config.yaml
n_layer: 15
d_mlp: 768
norm_eps: 1e-06
qk_norm: false
attn_scale: 0.177
bias: "all"
init_std_qkv: 0.029
init_std_down: 0.00265
lr_mult_qkv: 0.7
grad_clip: 0.5
seq_len: 256
doc_mask: true
train_tokens: 125200000
MLP neurons of a small language model. Each row is named by its layer, matrix (up: input weights) and neuron, and shows model dimensions 0-95. Each number is 128 + 32 x the weight over its row's rms, rounded and kept within 0 to 255.
Before each neuron's rows, "fires on" lists the tokens most often at its 100 highest values on Wikipedia text that the model never trained on.

fires on: "est", "ing", "op", "d", "c", "f"
L12.up564 [112 148  93 113  99 159 139  47 189 110 105 108 112 119  62 170 126 160 159 128 145 171  89 138 108 108  91 167 142 108 128 156  92 167 147  84 139 139 123 139 144 141 155 160 166 133  99 103 140 186 141 121 118  97 140 129 140 145 142  67 103 143 174  97 114 173  90 133 116 156  98 158 116 116 150 102 155 135 106 109 145  76 131 143 114  60 109 162 144 161 109 160 166 116 114 139]

fires on: "n", "er", "-", "e", "ter", " of"
L5.up130 [124 122 144 114 110 129 128  62 134 121 106 101  97  71 137  92 135  95 155 127 116 105 149 145 178 140 142 142 144 221 157 193 133  99 150  56 140 116  67 105 153 167 130 124  64 167 161 104 152 121  90 127 130  93 146 136 145 207 102 154 139 149 114 113  83 114 110 178 123 134 103  58 100 158 146 104  89 115 144 168 170 162 115 128 162 144 115 145  94 126 110 122  97 168  89  67]

fires on: " is", "as", " was", " con", "ly", " as"
L5.up218 [151  71 151 160 131  99 112 106  94 112 176 178 151 119 137 127 145 118 124 127  96 183 104 128 106  73 106 107 107 142 126 102 132 137 112 156 118 139 116 132 103  95 122 166 105  69  87  12 193 128 116  63 132 141  91 114 101 172 104 128 171 148  73 120 140 197 102  79 131  97  96 104 155 124 130 138 158 160 103 136  90 136 119 163  68 169 153 125 100 109  78 156 119 179 136 129]

fires on: " H", " b"
L8.up326 [137 115 101 166 163 143 188 115  72  96 144 170 126 181 131  92 157 167 158 211  73 112 139 116 157  96  72 160 104 158 157 158  76  89 129 158  96 107 102  86 150 152 129 123 218  61  63  68 217 138  95 118 137 104  84  76 111 125 131 169 126 126 130 146 125 120  76 107 127 127  93 124 161 122 103  96 134 104 165 113 139 112 132 138 145 167 218 160 131 106 168 170 111 118 117 136]

fires on: "m", "r", "p"
L12.up417 [108 108 101 124 148 100  96 116 176 110  70 132  88 131 150  58 142 101  92  68  77 182 154 109 154 154 143 146 123  87 182 109 133 138 122 103 166 125 142 127 105 193 100 137 115  91 108 175  92  91  96  92 128 121 149 148 104 152 107  91 161 209 107 164 129  92  69  91 128 130 131 128 165 162 124 105  93 132 104 100 142 146 160 145 149  89 104 158 132 207 150 109 163 153 103 134]

fires on: " H", " 1", "H", " con"
L3.up213 [157  81 119 181 170 118 168 144 125 158  46 160 141 114 174  79 145 159 145 137  67 129 149 114 134 146  92 148  95 134 139 111 144 111 146 116  78 117 116 146 102 151  93 148 143  97  52  71 128 112  81 122 166  76  68 116 106 165  97 135 173 134 119 118 153 165 107  93  97 168 123 101 195 120 110 131 108 140  87 171 118 106 103 175 117 124 178 178 120 131 127 113 110 116 117 173]

fires on: "ear", "s", " is", ",", " as", "as"
L4.up561 [ 62 136  90 116 130 173 112 168  88 105 111 176 144 130 164 101 183 129 127 145  77 173 114 131 145  61 145 142 128 152 122 100 124 117 104 132  71  73 140 169 163 103 139 162 123  60 101  57 104  80  46 147 153 165 171 160 136 176 100 113  99 160  37  83  82 116 123  53 125  69 164  86 102 115 132 143 136 143 128 163 161 115  99 136 109 208 170 155 104 120 108 121 116 155 116 174]

fires on: "ar", "un", " f", "ly"
L8.up27 [149 153 134 132  94 115 104 166  82  99 114 122 174 137 140 137  94 109 173 149 116 132  86 121 100  63 125 197 113 136 191 102 122  83  91 154  99  81 153  78 155 157 151  82  94 145 106 105 154 111 122 190 161 137 152 134 107 148 127  98 200 153 163 114  97 175 136 122  85  92 118 116  73 146 111 153 116  88 108  99 173 115 110 228 178 181 148 116 123  97 111 174 113 143 138 137]

fires on: " as", "W", "E", ",", " con", "a"
L4.up217 [147  90 124  95 145 114 139 168  81  80 135 154 165 132 156 113 151  90 131 158 139 120 101  97 154 143 150  79 113 113 105  57 118 133 142 136 116 142 134 174 117 151 153 108  98  66  85  79  57  81 137  45 120 126 132 140 139 163  90  94  80 155 101 112  47 127 121 135 109 105 154 121 181 156 182 124 167 152 118 205  73 133  71 153 124 145 165 145  85 103 136 133  71 157  96  88]

fires on: "\n", ",", "5"
L3.up375 [143 145 100 196 142 122 175 112 144 140  97 102  98 187 179 111 152 128  91 176 120 129 173  57 114  87 109 118 138 144 150 126 148 103  88 141  83 143  94  78  88 137 160 132 184  81 110  88 163  48 126 137 108 109 164  89 132 119 143 104 129 181  96 102 130 158 138  76 162 132  81 144 212  94  71 130 132 116 131 159  91  97 133  88 116 104 131 201  80  86 144 165 147 113 115 109]

fires on: "id", "ot", "est", "ac", "p", "ak"
L10.up327 [ 99 162 146 166 177 131 150 124 129 107 132 120  96 132 127 102 133 114 186 111  64 150 110 166  96 151 133 134 137 103 154 128 122 125 152  89 186 110 152 108 166 181 118 130 141 143 110 185 164 137 125 127 100 136 162 130 156 200 136 123 138 153 142 142 111  79  65 118 111 127  51 156  99 182 141  52 118 111 121  73 149 117 120 146 124 136 135 122 154 182 149 146 104 124  92 149]

fires on: "2", " "
L3.up27 [115 116 114 129 196 115 130 102  83 123  94 155 114 164 192  94 118 109 123 171 130 151 135  77 148  96 104 108  96 166 154 138 120 114 169 160  89 159 108 127 134 145 170 132 164 158 152 119 186 128 141  92 147 100 127  72  73 128  98  93 192 192 141 151  79 186 139 122 141 160 124  83 230 162 139 107  83  66  98 108  97  88 122 150 126 142 148 138 122 175  71 137  95 133 134  95]

fires on: " ex", " it", "is", "H", " h", "h"
L4.up457 [133 162 118 145 135 119 148 132  63 111 131 156 135 165 168  82 128 194 150 148 119 107 187 134 114 145 114 120  79 135 127 132 150 137  88  66 144 146 108 123 105 149 127 176 140  63  96  48 182  88 127 124 102  96 118  77  43 164 114 140 156 159 105  50 132 163  94 117 122 173 121 149 144  93 142  85 147 132  81 174 146 115  86 226 130 146 178 175 138 157 123 112 105  98  93  88]

fires on: "e", " H", "ig", "he", "an"
L9.up27 [198  66 138 142 140 180 145 106  73 109 154 202 122 143 146  92 160 209 106 137  69 132 134 142  90 155 104 186  95 186 167 150  99 166 138 139 154 173  93  87 127 139 147 111 186 113  68 120 163 154  64 137  92  95  76 114 126 151 116 174 112 132 105 132 104 156  98 147  85 135  95 156 170  85  61 163 143  42 124 156 104 112 129 134 131 195 224  93 102 131 133 166 103  78 138  75]

fires on: "he", "t", "on", "ver", "z", "as"
L10.up461 [115 145  78 135 100 118 134 120  83 157  77 104 164 111 152  58 107 201 124  76  81 128 176  94 180  77 169  94 131 104 131  88 155 127 138 158  93 126 155 101 155 120 130 105 155 115 130  39 147  49 133 122 148 175  74  81 112 131  73 111 154  93 134  94 127 138 114 114 138 139 105 167 176 130 122 148 185 114  95  93 187 121 167 169 144 150 159 165 118 121 197 113 139  79 136 160]

fires on: "p", "o", "ac", "er", "e", "es"
L12.up396 [125 100  63 163 125 149 132 130 157 144  94 147  92 113  70  74 136 127 135 133 125 102 156 119 144 115 158 106 145 145 157 136 171 105 108 108 140 125  82 116  96 138 114  80 113 113 136 157 172  53 114 148 154  94 144 128 127 124  94  85 139 181 140 128 143 141  75 123 135 104 100 123 191 100 198  94  88 151 134 115 171 163 169 123 118 129  78 175 119  93 120 125 132 152  85 168]

fires on: "on", "um", "z", "us", "ry", "ro"
L9.up227 [112 104  89 116 100 101 130 130 127 130 139 164 119 129 143 131 116 145 138  91  53 172 174 112  59 117 137 106 220 127 106 102 164 150 128 118 148 164 138 125 147 145  85 114 132 128 108  94 157  56 109 166 183 119  92 137  77 199  71 119 132 137 133 101 129 100 119 131 122 142 131 135 176 140  86 143 144 100  81 136  92 160 149 167 169 157 144 194 133 143 158 110  90 108  86 126]

fires on: " con", " t", " h", "H", "on"
L4.up548 [172  92  89 182 140 114 129 143 155  85 107 138 158 151 155 101 122 129 129 130 122 126 156 128 118 149 112 176  98 143 102 124 123  53 106  61 136 102 123 122 114 187 145 156 111  87  34  93 137  85 129 147 100 116 127 148  76 127 116 149 161 127 139  78 113 202  91 117 130 151 147 166 157  96 115  88 154 112 118 158 159 132 132 165 122  70 155 124 142 166 150 101 107 122 111 142]

fires on: "as", "on", "t", "z", "ac"
L12.up225 [165 147 140 147 139 135 151 112  88 146 111 121 118 196 173 111 147 159  96 103 128 120 129 122 122 128 167  77 108 184 123 132 113 141  82 149 143 122 129 100 150 146 169 137 108 130 146 130 168 126  84 160 128 116 127 141 110 221  72 133  46  93 131  94 128  95 118 162  93 165 120 163 200 178 133 130 174 145  97 160  65 173 159 168 184 125 119 144 132 120 142 104 123  94   6  73]

fires on: "op", "c", "am", "i", "est"
L10.up443 [ 96  90 128 134 112 169 206  78 150 136 119 161 136 122  93 149 136 147 158 146 116 192  68 162 160 120 100 176 114 123 178 140  68 113 179 106 109  99 140 100 121 169 104 174 164 142 143 108 164 153 141 125 105  93 109 119  93 123 114 114 121 166 189 120  67 104 129 128 136 178  76 143  86  98 144 123 189 107 182 163 100 146 137 169 132 132 111 130 150 149 107 118 126  84  82 117]

fires on: "2", " ", "\n", ")", "o", "5"
L3.up466 [114 160  48 167  93 116 110 132  80 185 109  90 138 192 192 128 174 117 142 150 138 126 187  46 136 115 114 103 124 125 164 134 101 148 106 111  69 178 109 148 111 155 190 164 147 159 106 100 155 130 101 142 114 108 137  74 162  81 150  76 166 171 107 175 101 138 112 135 136 103 143  82 176 137 112 119  94 128  94 144 139 145  70 115 106 118 146 157 105  97 148 142 165 126 133 149]

fires on: ",", "-", "nd", "n", " s", "ing"
L5.up626 [100 111 134 154 150  80 137 115  88 117  86 146 101 148 123  84  65 142 159 134 130  75 133 152 114  81 186  75 135 152 130 209 137 118 134 116 161 109 125 117 153 120 155 130  97 192 129 170 153 139 113 104 108  54 113 149 129 196 137 111 146 134 133  85 119 147 155 160  95 140  82  88 117 126 150  68 143  94 154 157 105 140 152 121 113 112 134 167 108 153  97 111  69 153  65 112]

fires on: "z", "ain", "in", "is", "\n", "y"
L12.up616 [130 161  60 173 106 115 108 134 120  80 100 128 116 138 152  93 127 141 123 101 107 132 118  97 160 167 136 108  83 111 128 158 123 138  87 115 132 121 144 106  93 200  96 184 122  89 101  78 163 128 122 117 194 142 181 112 148 172 138  98 175 121 107 110 161 107  80 145 187 154  75  99 128 162 164 133 114 145  97  72 148 130  60 112  93 174 167 147  98 124 132 146 143 157 108 191]

fires on: " H", "H", " h"
L4.up135 [178 120  82 149 171 134 133 102 165 171 126 134 133 138 166 124 156  99 162 160  90 135 184  97 113 120 117 181  97 127 117 176 130 101 118  96 119 124 122 130  96 139 118 174 143 132  64 122 125 102  94  70 161  67 138  76  80 184 123 115 146 130 153 190 138 192  72 138 106 176 141 111 180 117 114  58 134 108 101 120 143 112 125 153 151 129 143 194 137 180 103 104  96 113  80 142]

fires on: "w", " wh", " b", " in", "ant", " to"
L8.up41 [103 149 111 134 196 157 139  58 105  86 127 155 141 160 128 126 172 168 101 146  59 136 145 140 104 155 105 187 151 148 160 110  66 152 124 150 107 176  80  84 150 116 123 115 120 115  93 114 171 131 125  99 135 131 104  84 137 161 126 130 138  88 173 126 124 120  91 124 112  98 134 123 162 138 102 106 118  65 104 142  80 148 153 109 159 172 209 154 105 129 167 178  93  84 124  86]

fires on: "p", "um", "om", "ed", "b", "il"
L8.up358 [108 149 176 115 140 107 190 112 113 121 148  90  83 158 129 128 156 166 162 190 167 159 115  54 131 151 162  88  79 133 160 184 162 117 174  63 117 142 128  85 148 148 129 144 157  66 131  89 101  84 156 183 131 102  82  91  91  95 130 105 111 137 112  94 113 104 117 151 124 168 154 125 115 142 150 106  84 115  97 113  59 166  94 163 129 153 175 168 157 142 150 162  86 146  94 177]

fires on: " 19", "st", " k", "or", "S"
L4.up354 [167  88 117  88 161 188 147  92 106 128 143 152 112  96 113 130 130 121 207 159 109 139 162 150 119 119 101 114 113 112 123 170 144  88 163 134 144 167 147 153 132 145 102 181 152 150 123 110 142 123 118 132 170 148 144 135  97 192 144 100 128 153 127 119 107 119 116 152 128 152  99  93 155 169  67 114  96 130  95 179  74 151 134 139 141 112  83 150 137 206 126 110  85  95  71 112]

fires on: "ar", " O", "ly", "O", "en"
L8.up529 [ 98  47  99 112 102 107  89 125 109 123 120 138 123 130 120 121 138 118 162 179  98 155 120  83 148  99  93  98 114 160 159 131 109  58 153 149 112 112 160 152 159 126 159 145 143 136 163 149 154  94 151 187 152 139 166 102 115 119  93  80 197 162 154  39  61 201 180 133 108 132 170  76 104 126 188 137 121 138 134 114 110 117 135 128 159 150 144 123 160 100  96 137 106 158  69 127]